{"num_hidden_layers": 8, "hidden_size": 832, "num_attention_heads": 26, "num_key_value_heads": 26, "head_dim": 32, "intermediate_size": 2240, "vocab_size": 12462, "hidden_act": "swiglu", "norm": "rmsnorm", "norm_place": "pre", "norm_eps": 1e-06, "positions": "rope", "rope_theta": 5450.0, "rope_fraction": 1.0, "qk_norm": false, "attn_scale": 0.177, "bias": "none", "tie_word_embeddings": false, "parallel_block": false, "init": "uniform", "init_std_qkv": 0.0165, "init_std_o": 0.0, "init_std_up": 0.0165, "init_std_down": 0.0, "optimizer": "muon_variant", "learning_rate": 0.000944, "lr_mult_o": 0.814, "beta1": 0.9, "lr_head": 0.00615, "max_grad_norm": 0.5, "warmup_steps": 200, "schedule": "wsd", "decay_fraction": 0.779, "decay_shape": "sqrt", "final_lr_fraction": 0.1, "batch_tokens": 131072, "max_seq_len": 1024, "doc_mask": true, "train_tokens": 1575000000, "max_steps": 12017, "dataset": "wikipedia_en"}
MLP neurons of a small language model. Each row is named by its layer, matrix (gate and up: input weights) and neuron, and shows model dimensions 714-809. Each number is 500 + 25 x the weight over its row's rms, rounded and kept within 0 to 999. Numbers have three digits each. A neuron's up and down rows have the sign that makes its largest values positive.
A block is one neuron, or neurons of one layer that tend to fire together. After each block is what it responds to, as a language model described it from the Wikipedia text at the highest values.

L4.gate343:508483456518508482538496515485494516475482536505479502478512515548518495537537478512509491475467536497482471524505509476480475498505515546512480481496454505458505520477512525522505487456514512570554458497504491474481486506500508493475507499502522496507472460464474539494487504493516474522
L4.up343:514524499493478526457507446535460540560542463529505472506470528496514479481531538498487519530495502498485485509477525533467517499488476491549507486498533500502506488518504515543502512491556451481486523444475508533495515449493534522482474543507533522518518549508471493489535505516538532503
L4.gate777:526465447486479529495494480435470517498522556483465508503547492528521494540506491510509485496445517523469459512509497460462456489513507506506487494518513502484492490485532450527472498439533524484474525477475489554523498529517531502540506470463483500502538492539489545507491537517492481514
L4.up777:500490479490531503517464495506455495516490537527499494525517491528501465521496424480512521539497471563507472498503469501484492471502513501514502510479455497498508504508520510487495491487521487501534454532499483543521511531503528484472500510497499455517533513538512511503493537542524494502
L4.gate1242:462489489545504512514458518513474523441514514506461537511509483480537498553553516543502516469518518540478495487473463499517488487466524493483500534520478525450489516502444510443514491479522529487531513503539497478467486525601485557479466539526481480468503473487496539481499488516510519511
L4.up1242:499471523470488465501535501517485562471545510484476523489526496479512476443493486518501486505485475481447515540497506553496480489521484510499487516500530507481531465477514562542523523461480478487457514472513524520516467492509491491486487526514515466534547497498442490501469592531513530512
L4.gate1809:511535510502484492518504481489497524496479518508512553518501499515498515531481431487493509510515494505478476452521516492462472460523509483514539484531521511501504506507547497511552469449515514502450500548513499517493510525491496487489521450445478515470504443538514554524492478514517489481
L4.up1809:519509484477489492467517479478472498497587505507531535496462464516486507536478474533489515524478527502492496556527505531514449483474486517517486502480499496497527514541457506485535494487494535568502473447503490493533491485504509500481518487469520501474499526505500502489477475479510511493
Second or third word-piece inside split names, most often after prefixes like Mac, Mc, M, Z (Mac-Leon, Mc-Hugh, Mc-Namara), sometimes ordinary words (magician, migrant).

L3.gate733:503505529546546502504506473499463470440525486512503541501459555511494509505501491551510519499469496481519482507498502495506492504463518492520514490510502502525496498477492516482482504496534504492471527491495503467495505475508526475511486491559525494487534516512512508497488494479483532513
L3.up733:517501522508506492490528506481501471473482505514532461495526490497506480499486512455501495467485485482527525515527515506509517513489498470505500531459502524478527512508545447510469510469537506463530535512494523484505524510502499480464493498500532530532493533535471512431479485509535559511
Second subword piece right after a short capitalized or plain word start, in names and common words, e.g. N-in-ja, N-ol-an, Nick-el, As-ph-alt, wind-sh-ield.

L4.gate94:480497462481495525495494510485489510483529499472528533505512509510454534487456539540463496447468483563535460475488492511494503469496488514485500505514511480472555506520501513510486482495485468493479505451493509533453502525479517522519501560491482523489513509465498569464521524498507486505
L4.up94:499486519485493515517499515502484533539504494471492455484464505516483485518466491483517522522517485491471488557488514476449473491487519511547511496509475495530482496448504478523497506546519542481532493533499518531481513477515526484510517533457531488488497532520539489463496474500517546494
L4.gate1371:523502506519482488511474485500523483525499504487473504513559476488483557511497458481552497548523531510480481442500479459537531505537461519511458497492498497475592497470498480499488510489454491487531448498514493544484552508505511481534496541485475541498471506500491522452481512489510485503
L4.up1371:506515466540539496506486492457498517459524483464463528507536517531507507535525499508508488496531523519475544495506491454535503527546526454466503498520491507439470488514468475460482498492475493550493496481486496492506514548478490512457453520498540512525492514514520516484504500519489519504
L4.gate1428:482502501530559501509526515479507484489495527545503487469449452483465533480476558436498511477504481515471499495494513471468495444517484478493452489501533505519475484488501517485475522478498507472500522452482477496488537494521491481515523500432492486504515497481533498512484497491476546482
L4.up1428:497506498517484481538483449492490493495498482493527537540495499505458492502506500495495438530494526480480465482504520439510487522513511471491482546493506487523485511455485530447506472483492466506529497482555495487496514487495473501465518509506508554480494510524466510516514506528488479547
L4.gate2156:502522522527531481469483490492493526515493493493496528508508478500516515472482501474521564557496493556532471461541478483470499514511518561545488478508530492502512549517495513541474470459515459434479496482503434489506509483536519491508534462481478523507530470505507460533563484492497529518
L4.up2156:534476511494502484460533557517457487464514479485492507526465459508490543498497516470495469515526455468495528521514474495511531471459497502474507483474518481474502504512527462480477492479514540533528475481455490466536504483477476532504513515507476509510535468537482505507531460538518500463
Table separators and fixed-phrase words in templated Wikipedia text, such as the | after "Total length:" or "Republican hold", and "age of".

L2.gate534:512526503509489500501470492502464495476486537498489535542480535494500495534462510502468469496519528510503541485511513489448482494488477491488499508530504481505450519512487502493546492451504478502510500432478438459474494481499500567479499527507492576452486510507495457470493525485462537518
L2.up534:546530483488505514463449454528517502508548519522476486509497518483491494500498476546510521475518481512477479472524466434496488488512445522499497493500482533521472485523481527535469513553491471460441528465550510494480498493511493514534500522481487465513493487522539487485467465457525484493
L2.gate555:513509512519535491488568558495488491508495529514484522501501480525477504471428514491513513528473525484490584514503492542536486492499500520502496510548409478488518497490509455488508532502494500486492482449495492456491490508522561528508484487463489493503484510533466499446499492536526494512
L2.up555:453498493577492477498556506480538483475563535475504516507466505545482526480477493543543522553481518504504532469511494510520487488450500521534496526482447520489509483521485480493498511508487526464508537489508500504544481484508519515482536513530490445469533504503477496527472525493457525491
L2.gate727:503484487512490521528493517505513509480449472524476487467492479498467480539516467497490513509487518489487504530517457496520485473520495538548519511485515501488467485549499489481481533504481523544497499470488499512502479493534506460485517572519483507452535446497458439499504494484514546471
L2.up727:481497455509500471566512460487515509470491493495493490502544451490527469491539495540472531507489504480500494490510477494492489495510510480533493473514549515533481492534539488505467475543484469519480499495515515514483497514528522469515562480510473515466496460496494482483523538465520526482
L2.gate1653:538537492484507501558487489508507549478498452488510505478459547523512496482459497535521531489485505502534504484563509486498473494476508526493511511502528507474467584519483529502477559512494485528494527514518477463464519458515532461486475506498480495497532474509507540464505491481465521512
L2.up1653:512493508526501514470487538472478481417542502485507497486518488437546515492494519501502508494542507480496472510498480502482504526472477440511514506470483501499486512475467518545497540506449498476497501467488503505494540515457485500494489495452467484494529456523465500507510509509434478510
The second word piece right after a lone capital first letter, mostly in proper names and foreign words, such as F+ra(unhofer), N+ol(an), F+él(ix).

L4.gate324:499486527468525495479513465515505471526483487502506552468492498452490508495468500488462513494488493532488535517473484507485484558489524497496470484457487522540492496524531485486460496518486512491454533523489485525505492502495456498477525502516506501546489508475487454509490547499512592495
L4.up324:540512477508460479479527504493504528503457478496492532527494481473488527496500497486465519480480510505494488475519504492516541567507500524462541490484488484498498493490502488490496532481492514495489524495538544541491508548470470488498487512468527499496497491510513499532507507496487604478
L4.gate840:521535491474538503492500467571504519507531510496492505540511516497477514469477521477504552518481531478516519482567468490484497495484506524466484504498498530491482480507511502492551498462488548484495529492492559475515496484492478471548475498471531511460556492527476509478476515485548545485
L4.up840:492482509500439519507519500478528549508496535494525515538496479497527472503476499529505530441476488476489515523529497459516524526477494490522477509482500492507491492477500501486529533500466501497482452490504499479502471522493489472519522463472534472482546504514501498427535502511489559445
L4.gate1912:504504520467494499477532463512514496515525543503480516495496518477470469504504510523514491509484502488511512499487459515466488473515478495507479467522505449530517521458496484504541518494547501496482523469542486502513499515519499471482529549506487492496559533519494527515474492515522538482
L4.up1912:489510497519436548481526473517478493489531494516497467537470528420529478536471496505488522546480530536467502476525521500508480471491468441488495500515565498484491477477522483512467474484495528462505449500468503517487464496495506501490518493486486498497464507513527534513462510530538526473
L4.gate2027:481490541446517470510510469501469466505511505514483504519475502468513524533507529487484527495475500553485452504469470533483468541498543504486500460508507489489550465496471514506478478503516521538493504493455529509511502454487505465522489531475498540493529467533491539495530507485544527494
L4.up2027:509494466532436523469498472538520461472481498487502509522503520518526481477504503475469534491456496517500442533470512506499520541526493436470504513462542501503508538475511485490495509480492525489473558508507490477513500526510496496576519513477541486495506476470478463530487496529505540514
Word-piece fragments inside proper names and titles, often foreign ones after de, El or The, as in Ann-agh, de Berg-erac, Zen-ob-ia.

L2.gate303:521466466550475505486535467539501551569499535524488492504539494533517494551515536492503517524460486532504447548534494463508510499481476513487505531500489492497482555494544456463499475502454523558515488462511454441471474494497532484487504517497513533496490485517520516514494501510512502565
L2.up303:515527505512512503480538581497566521544518573512526504482489485521483484503500473497499512535523493528482464484483512540463500533500482468596545487477474448503484478444524515515480495517457482525475516514511488503469500493525463528472518470524513532481487450484485509523463465493521495461
L2.gate755:504485506494548513481519490502485526520479496504547508530501486539494495506495539502502503475467509522492517497521509513456529508502556543463497537512532498478491490503485490524466484515502469509524509451507517497470493528496472469466489500547524516491512513474521498507513463487490462471
L2.up755:480489538503506514515501516526504543486482480490518525466521478540521521515491478509506483494489529489533501496517454563500522489506487518478542469487526486496551467500471495487517511483499498495504517509505535493487543498466560496489517505518487515492514493518505503486505478489486426484
L2.gate1264:523535464490483535487479483503516552482473464540469554513497476506498511469493554510468477490481505500575493523509508499510488488507497550526520547518524482489465501552482496495470488507514478451489447483478497507502518486489516496533486501484501511484521492473471507554504529543550482502
L2.up1264:517506516501497469492508510553490521517473479536499590488528487480477520465499493511483480536490524536499492549494513478489531439529491534513495507483478511474457514514487465522473432531462468513532475480552509500470544515498491513506547497492489476515528493479477473471526473484527519507
L2.gate1681:504489495508507515517479509535492484532466496559524493461494514504441500531485496489471490487488439519482534496520509429479505477549505536483499533509493461509509532493478491486495455492500493527537518559472511518449528503498471483457491475523456511528486477442538504489498485517522468508
L2.up1681:505498454487504509548513530481483495480496559517523562475501506489420511479508489481503485480492471477457479469469520473500497468499457470518468506527515511487511512526514515479534484468437482507478445540483481486477464476485493461495526509526505485453520498487499463509508479458528493515
Mainly "first" or "second" right after a preposition or verb (at first, after first, finishing first, promoted to first); also empty table cells after row labels.

L2.gate154:505504529546538459531478519491495504481538488509469558503504521479509533467483528519477463491521507474547493483497512499476535481522523519513508476474468518511526491478497507510511497500568491562507475493475546553491487469527521496520502481496543496555498540463509515503512497516522522487
L2.up154:472522526525517485503512527493462501479507553561478507479523472464443519507436523509479500506509562486513494507484519525474503497472519502532526516524495478516490483487522507500521497504551519512498526478511500568522521471487533531530484503513468521524499490500488461470522517514518520481
L2.gate206:487536512432480506524500451533482499495485490480435500505479475494523456462463510465518474476527469492479544504484527517489507547457540517485519531521496520543536483498527517516482452505506510492498543452481504567497571456492479502486464514469497527499462489490514500490517468528498508559
L2.up206:478504505488498528462577505471517492509510558485506477455460463535508480477465524509497497520520484491471506507537505485531503518505513500501507509522491535518497498507483531501501520472525511496511489478528507567496529532530495459514525486491558470453515510492531507526504501557557476515
L2.gate1357:508514479517488516525504510503488472435485530502531520432515518503497519463493511539508487493506514481494510458476515507515511507501508505503533510486497514505500516431535494469493480506540506517541544471513475517569465501497493508513503511539521498524533498496538505466503488530528499503
L2.up1357:459467479518504525506492468470488525507511512512537432479532519524492518458477507483502476479496464453500498509471522517491498509503525539480498469498484499515482512534497524533465512494537525496452509550523539540473491506507480456477511481495504490536508491501521490497474497543492519505
L2.gate1843:507459537495560477481552567469452498474517519511522547508525478441492506498490459502478463530531478450505516513515522553464496485504521488536524512475481495488511471487502517516491502494496540497542483460499516534519473519488525475531478511522478516533500526519527483522539469482525477482
L2.up1843:533463512499549495490529536516482476476497454502483545548492487461490491517523486451471488518461492479498542503519518534479485465509536495524533536495490522491535466496473506505518491471490539506524478527494535535514476485521509464519514516501494540498475513512486537528527512493508474495
The and, comma or or joining items in a list of proper names or nouns, such as Hîncești, Cimișlia and Basarabeasca, or Europe, North America and South America.

L2.gate43:499507492511500491447562507471499487495515501529493480503522485529455480481474480500517463455486470510493513460474479515542504535515521473526491557499493518486480478506516551523481465518446497462442542479499474476506512511476485472508551529493526481530518504499481483503545500548462517498
L2.up43:513514523511551458532445482482480462530532476506499551472473503511490487498543520445506487494545503447508506473448509512514487494497525544523508496514501557508436557484513531469482483496479489529509510510488556521508498479497506481456509458503524503520533500524521518524472557501531538479
L2.gate996:540496497527490485535486521498501494532489543497527525486507486510503515511468444527520520572460497482480499518547497525513443534479539507475537534479463503496480524504482464480530500533514488512473481497513520532499481507501481525467491503561495493486563526510488526496527489503528516496
L2.up996:491493492531549487484485510511497515477495459471496489560508513515477485537493548456482498529467507533513495497538488472493521457460569516488480512500507506494454536498554568526460519504480469531524528504532508498524505501497516479505502477498492487464541542527499505524499538521511494468
L2.gate1754:501534493512480533523531523474518516516533474530479480470480455517517470514472477523483519533487530493536491545506488521492475483506519520491528464487477513507503527501510549506499489496508449504483522507464481547484488539495491533464468506486501498503515492492518485499514453548506510508
L2.up1754:507527485513422457491520511511485508487501509529549526540452489518488470452493520522502514521482525451505465566504528502491496505480474512502512487486529489557525478485510485504500475479494527526472500486507521514517540491498495477489525488503491522501534495520520500459557446495485522500
L2.gate1979:525499462460511478525525518492516478506474449483482498473491504487478499503466567482490473533515493468512511515511533483527494487512542482556491529470530502520508505522500545532430477533507513532489506520491521542507551521547473491478556485490490465455502469547509508504548498485493468524
L2.up1979:491512488505514477504495537517472519499458542446471496550463503505492514492484500505499516470447473521505498492529511512429471469516519470529478517497550489495544513484491503499472472500488478501439478553491502518466554483521432553501538498495518496473539482575511500488518469503497484476
Second subword fragments that continue a word split after an opening piece, in ordinary words and names, e.g. disc-our-aged, ex-cell-ent, Min-ato.

L3.gate1819:519509528473484518507520496502444489501528482533521470496495485459544517502491499524548496480546459461478517474506512521482542474523512507499490519496521479469523488507502467492528472504504487465472493536541485549485519461466492520489533531530517514489532523528492528528516483527508497516
L3.up1819:517519516528480498536505488503496487496470553469500526491484492503506523484494552493504461510496507465501456529556498547514516499491543513472467489474527518509507464496516488552486530472524484521471459471530504499483502484497491495495575523500476532468484539486508531500507542508482495509
Fires on separators between coordinated items, mainly commas, "and", "or" and table pipes, as in Francis and Michael or Japan, and.

L2.gate263:522451510473462504493507515550494489514536471491517507494504528489489482523487539488507489505493476479509514546496533514496452506502493530483433528480494459505543464517507486507508489452552531549484517496496453462487494518445540542483505518508498480529519495500475494468536499500492515490
L2.up263:522492484558512465477502480521519460495518548514436495476514494500486487530503476530502479499514485514525489514453501541482482493493495485471434542479457530483513508518476502463535486524536523530511533506545506547516480502504445481455507462454508496509504516522506459459531493467496538521
L2.gate1350:504500491509494518534499484521541541487508504474508549484506475520489491522501498506539480467514506478452503502496534533452515520525523481498543500441513501502501525546497465486517496477527449477442548459476496509510469505532484527486525483551511516513521516516497527527476464468575538503
L2.up1350:532527534530500516480490465505527531479464528512496559512480477538487505509465463488516514504492448495490518465492468517509507491522505499467543469499530488558443509519466512518522491492486511516515499480512488442536483495523517506470471470465501494560509503519488539488506489501507520489
L2.gate1676:482521497499496481497488513526537521538497549475505535472466494567537506492474524475506540530479492485480510481464539509461486493516468517486578522476515504474523484536525492542478488479461544469494475521529526509490477459519471460479490503521481507496542506494486528527494516493472500470
L2.up1676:547522546518498460505509516478489506508518518488543456453464515517527505496483518480530526510509490467493506475479482484455501491540510451484488515433498467467518527469475505508547480520517495496514485502528511490478497490518479469511466528491485516463520485533520462505481509515490523515
L2.gate1986:483458556542541477507480505537510501481488498495511502545476499483501499465488503482517512487505527535520511533445495524472492505489504497502524492503476502488517571506485541519486492508518522554502503507517515485495488489511503514498529523560509516545540498524495510485461505467514528534
L2.up1986:506464515503439510474464511512534487491483504487483531483530513525498520466493448487546471534489479481503467516508493509514512540509478498501514496486512508493555495525501483485484509526518491512475512465460513495487535501557504485572488531509492488497530528555484443511502531491489494524
Word-piece tokens that come right after a short opening piece, usually a capital letter such as N, Z, S or Am, in names and words, e.g. N-umb-ers, Z-ub-arev, N-em-ean.

L3.gate900:491499518491503482508477470490484512476473504505498440502518514538526507479521510493475485478494518455496484486486519507464479537542501499483493522482525463529518549516522523483474533518476522517489519520531523527453460483491477466479520505480481564495459482497504505512495484476479514473
L3.up900:491468486467499481477472505475536445465479510480509501526506523506501483536545526527503532466526530519510512463487500493492499478474492536514466493494432484490530586516466495495535486526472524444538517442520484487483504505509511492450509474479452538502495526517470510473489521500523496504
Prepositions and separators right before an expected number or date, as in "as of", "age of", "from 2012 to", and table "|" or "/" after Total; also "first to" before a verb.

L4.gate361:508501508429501483496513507481490514479482532473508497516527515513509498468477508506517536495474474503478512507531480521500517532505536516504494516449476476505482529493450499515529559482503541540497506504469483457469507521476522500470478518536526543485453486467518527511489501498508498496
L4.up361:478521516488492467487490485482545535480490508454497510549494480455500479469484471548520534495496485508500490519504545510449472554485532549528528491509450522512485505459485475517526516475513547541479492516454472447487506529504536501463487501518552536446469475446530459480502538480490510511
L4.gate697:488505507513471499474515511494472550462507476502563496485471494480531508508504487457495472486518503528534473482503509475532452519455506466507471475470459479543512489449491518484517508496523467520513478477498529500460481519499537515496471475480524542493483511451506502478514501506528530503
L4.up697:516501501503465494532478487490503510490512498543513526495537468502506492509489505513466490482498497495472484464530487547502507528515444511537565512450463525509548485472468490496514465495489509540525501526497510495491473521505531481507507521508498532499477482543477498555446525494511507503
L4.gate984:520535523496565539487510493483520560458517513523522502508469490502474488508493492545529477461520536485465501521471530442509545491499507512482524463510455497495510521465497475538515510465488473487486535522489460527436544494497503473516503516499512505489472524463517497506443506479475537543
L4.up984:527503482486497494478487474507507538488507520487496533488508513497493473457539499490515522492489469459507520494432554518511506490517489450488515519514463503564496546480483486538513483518522502535525489494498518532484451536494473489522516466481498464475519502528477515490507520506491501498
L4.gate1239:536508499514491486534511505498477517465494498518516532515509537490508486515496477541522499484552499503532510501447477493555515497488525464491496468510506479523534532526495501523486524466511512513524501514499505482507485540484472493513459512510572530485496515526500537507433506501467483508
L4.up1239:511449523545540510492520480510494471452521525500478516511519508499534521535533517534517511477509529511482502500540533492537502494472512513500493503516524469552440479486482513526482495488477527473496455508520516466515461512512524516511534485506532504477552543506520531517481490489493500469
The slash after the appearances count in footballer career lists (e.g. "27 /", "7 /"), plus other separators and labels in tables, infoboxes and lists.

L4.gate62:487542516508481501537498470499478480473524461492520495493502468480444509525517443523444522496493475439519486547477570499440473535533517563457484502513486489477443474506477497547486468478499525538544476525490560514502471513500516497513485501499528486485568523483596513488506489524499439494
L4.up62:466521493509492476523501490465485545500533519518528515478546509512464477505512523473486502487448507503505525515457523502470503521493505533507487499525500499490519495482506480512497529517463469509497464514480512532522473527519537527511479490457491465500502530556503538511502560549485483506
L4.gate1410:496524460499483510527525515494492482519500490535472524481517523479464499489471479523494502497475529481491471481487515507535475502473518493487518521482511534476524480461498490473512520479477475513506506503551538519528444511459503476548470440491507514527528515465530460497531444521485509516
L4.up1410:489462559520494460478502466491512501480521495543470441486514507486520449472470505489481518523465495488484485502529467518506457467475464523469498530533540494496518498474479510531554454537483501521476474546547524506508521534491490495503486494480502503504530481518535490489515526531537519506
L4.gate1596:536518506533470517523501485476498513488542533498473495491525492466527518490489493462525530500494479510489505502530475516467455493512470535554515541522545498521554471526548534504514482522538514488479498518550505548530549513476515494468461505531490537554533518537507496470502504521456503508
L4.up1596:485463525496492473521559557457487493458537480522508476457549505465484469530441491533480549504487533480467505527539541503514503486506491503505496536467536518491541484450497487524518502491538496489474501550513482572530504528485501498529507501489461509514532488493485488480494499464496491506
L4.gate1705:512532567514509492523505475525499504533520446506474495491518482467468490471513433471533489521502446459518493495520494527506477478485539516456512476498519525500457521488458527486477470509528453509499518533498534494517478535524485485517516477515516492590484485552482538540512459486478522453
L4.up1705:533497484477493453512507451471500485495470513521484522460476499482517471514496519520500489481538465466494506514501480486536537512475496520512507492530493484522502477510517500494542496493504445481506500522565494536525487495534499504475502518513503534530534518527528554500451500483452461502
Commas and conjunctions (and, or, nor, &) that separate coordinated items in lists or pairs, e.g. dirt bikes, and; site and building.

L4.gate360:511491492455455486472486532506473496520523475508524472506502520495468501523486519554482515507554460521471501525499478495533531493523515473490508514507541541513478500531493520492528470532500511480492513510491513504531546498518515512499511494512521438478497517459492525534475489480518486531
L4.up360:472477495491526512500487511515490541481492508511541522527496466514466500509489513519489475462477498481540503509492511532477502498513533506527472448512518497523530489530520524549511469540495476504505488492486521462516523524527483520520482453500485548501489453515521478521491511533543534464
L4.gate409:509501484544526519471492531505441511501478512478536440536476496501493504456513486485528518528511450486471499517524473490507507484517468490472476450495491504485493485448536498545493479531507497530512491533484539496448471474547486471506512491456461508496493442456477472516447510515474511500
L4.up409:486503487498510514512464495471510493496501469497533488500504485494504462481478483514528502527501516482499475483494463532450485488489475502485514467495511543482550486494482488500485506525480489498523562471508454532452479465553485488518501481442518481523482503472479505517464506453548473464
L4.gate682:464482527493473489480557536553577530511505441514510493504514492502500536450505480540528481544527507475480460479485526534500503515476508522542514512537442470520483453466515477506480494497525503480508529478526493512531509485523476498511476492526509540474472504458505502492530490467465498478
L4.up682:453451525504482468478518462522466463498508502491526519454506489463472535488541503507502515468472502504489473503498526475534457459527527533448530482459514509509531458521548473483468495491516479440468469481513516509507527523489478509534454484523489509465503513506461505469503541494507496502
L4.gate1105:470526517532505546535507482526492507506503495499496515469492501499517508456480523505532524489483511473469522513482504524466467503483485535486521493503444526528505497494436528459479512517553480555462554498493493519460485495461535478472493457561522486465514546476489482515511520474451504441
L4.up1105:505489471476542489536478542484505534509477503501540456506502524530449526482521503487488497543539501525518535488491496519519469503523467462509495520464495459451503429512496491488490522491531481529465504487482523503503520519523505489522496489416500542508558476450550527470500498511479481494
Second or third subword piece inside proper names and rare words, often after a capital letter, such as Cl-if-tonville, Mar-ac-aibo, gl-ac-ial.

L3.gate617:534513528538480517470508487538476476512534467526491496523522501458499493505484489479480501517496514484496496471535489530460489465484487486544501482493459497487553480535498494522515518479456479529473482476510488486532510499447516523495477490501476490486503491494514499475513469496502505465
L3.up617:513473466468505491446497437522530486510553518474503541527490510489499479514503489510521478493507547490499520472511512522496505507507513509536495500481499485460541500477518533491502505500544499455538490537507472490494550476481470505500552531495501532533509462509487517484516502547444502510
Word piece right after a split-off initial letter, mostly F, M or N, in proper names and foreign words, e.g. F-ré-mont, F-ran-cis, Ab-ig-ail.

L2.gate167:483492474510504477536492491481490509484509509520490453449468498522523512475545464502480479431463533496452510497468502556475519509481474476519511507539533470500492494493528482492468544471506520498498468501500496522536502448452494544478503469489534489547545495503482541498540491492506496511
L2.up167:478552533477522505507482472489480551498513493516509498441518527473499475490466405504497482479499490503497488499529511498475504489514488516507489495503518478521486531528519540532498516478537507513502526518511470539499444509468488460480512474471501485499540481508480450517515500466567495465
L2.gate785:450460502496477486500516549523493529522494474491496490487505555513501477478499487492537507464463520551495443501460524479494516500458537475471489486526462465493449483483523466475449525469510521518496530502493504500471519519459474498512510534542482481465505532494499484494482496515485512528
L2.up785:485508518478488500450469495483523484493474526498550462496500531467534491511477545473503476516514509479495433479464489498506518513454483494438527488533479497489490500513538514435506482528579488546484511477516460511488495518494475515488531475495475499510523503484499440530510533499490560587
L2.gate1257:479474534506508498494486483495446501430498486538478500500516527469441454504500526483504507521505488494513464497486565531481514485491525519494532510508480499491472498488534559489520473496548485503530492465485474541540488472538526532489475481526495506467495520462491516494501487503477536471
L2.up1257:478449517465471498509518495527470499537477494544501502497528499503540522501509554523517544504456508522460514525500527501509473471443517492476489555481538496522519500489569485483502472500455570490488500458499504487482496463497525496487515508532483537453500512481522452512520490495506487528
L2.gate2055:460489507517480532495482487480464478509491493517496518519474526498511472491496507531525494480489519481467475499520528493516522535477465514490472498507483503503521481510526442475476471480507482488477483523539545509534526449503507509492510483493518544465534471479511536514479524474522512506
L2.up2055:506534440470516452530441506528472477499487480488478532506531543481551492479485515523518482483479506499519568482494532517484561500495535506498503522518488545472532545548514494493533523507510485452479518509497516509480555530483500495500493537519518496497531459458496501502493559509501534523
Connective words joining two ends of a numeric range, such as to, and, through in "from 25 to 44", "between 1100 and 1500", "August 5 through August 12", also or and table bars.

L4.gate935:448517522510520470480516484500505503462494520478503516529513525518461505474550487511475536504522499476502489533517517471520520479505481567505531474494512484513516529530482495507517537509510528506543487479486500510457522495499504544463500486528477497522521477510486479497487527492521480463
L4.up935:480516542496515518460461510504531477498503507458495507504482478513496492496561501520446542514467504501530521520525537489520505519537451527525517502499533483476552483517521518505521519469497541497522511476496469489492539484518495531459452463505465468520523531477503475475499541455466487475
L4.gate965:507525500518528472501522488520504515478517504506488540437497480514506514481546510533453483508548486499477516481550518499468466480494466506456514522549467534503524477528513483547537483507452520497489470508498496498525509499492493495501469487515488528536519501510492511464510483456498492499
L4.up965:466483521514532506506513505518516534498518469448499511538454484525512516488519509485490543553529505507498452475517478513480457512440520470495463486533504519486536446481464488500476496475506543444511473478485519459526521531516463521457495481485500496492476525508505536491528433459466463465
L4.gate1958:504509517471537502502456462542472514501540457497527525500483497524473516505527530465483477533468491515465557505469450549484505503480504528519453496485495516510493483481527548490521483517491454522491529494508464456497520495479519493486516506490505514507529531516499467504482439485515476478
L4.up1958:485467503490459526509511473561483498511498452505451504512480494511507483507502540521473484503523495468509488548474505480527496511519502519536527545525527509510463531533497512522493530468473475511484482517537545431512531517489480500437506486497510475524492580532509538507486515498462483519
L4.gate2024:523486504494496514525501489509512471538501506466515538483531532520477517527508485507531516510473520492496538496483482515494522507515509495490488479512512523452505470459514505507521510514444470453461525480517442491499521466510522509501522522470504519491513544525494490520486493523454530478
L4.up2024:486477494459519483516502504482484481515523520487481518504509512536534515484479489507496487526533579497484517517528456510529489495497507532503511461512506457513472564534445491489481521504525514482507523539478502507484510500481474477528502507502543503518512515484551470484515510451500491466
Mostly "first" right after was/were or a name, before a participle or verb (first seen, first recorded, first appeared), plus ordinals and modifiers like 3rd, second, also.

L3.gate2221:489485501488478465514501470468512514490491479492505518504508536558474501519490534508526488490494480497517511498507509503510493542468506476497508463483497452540538536478486504484488469495510481458504529444506520462487514543526516530515517488507499554491512529493483489500511476517487516478
L3.up2221:479514493533459504493493482511441454482444492508529498465474488500516487513499486502530473520513530464495518502519481496501493538498483512468478519483463517480516492497468495477527487476532481485474536460489560491526502481486480467500492521519489465514521504532487530500491529511481525530
Fires on word-internal fragments that continue a broken-up word, in names, rare terms and table entries, e.g. Disqu-iet, indis-pensable, Ches-ape-ake.

L3.gate926:476476532513492487499551476494486467477469550474489509513493473488500515478466510461500499496456542461480511511519497499523552515478487500555509506540447507474507491499493500471496469522512541492531510532542524482522540513477514494492460508518492501536528528487510486512496499463515476490
L3.up926:525529506492522496533526486516532495486506501498486506500486525512478490516531459488518482546515508523464488486490476549533514501511460526486506516486473552519508486502481523489507482517496489475519533503556439508536499490509488464455460484529482515482496506482481490507508465500524475543
Separators in Total or Turnout table rows, like a thousands comma (3,577), blank cells or " /"; also commas after introductory time phrases.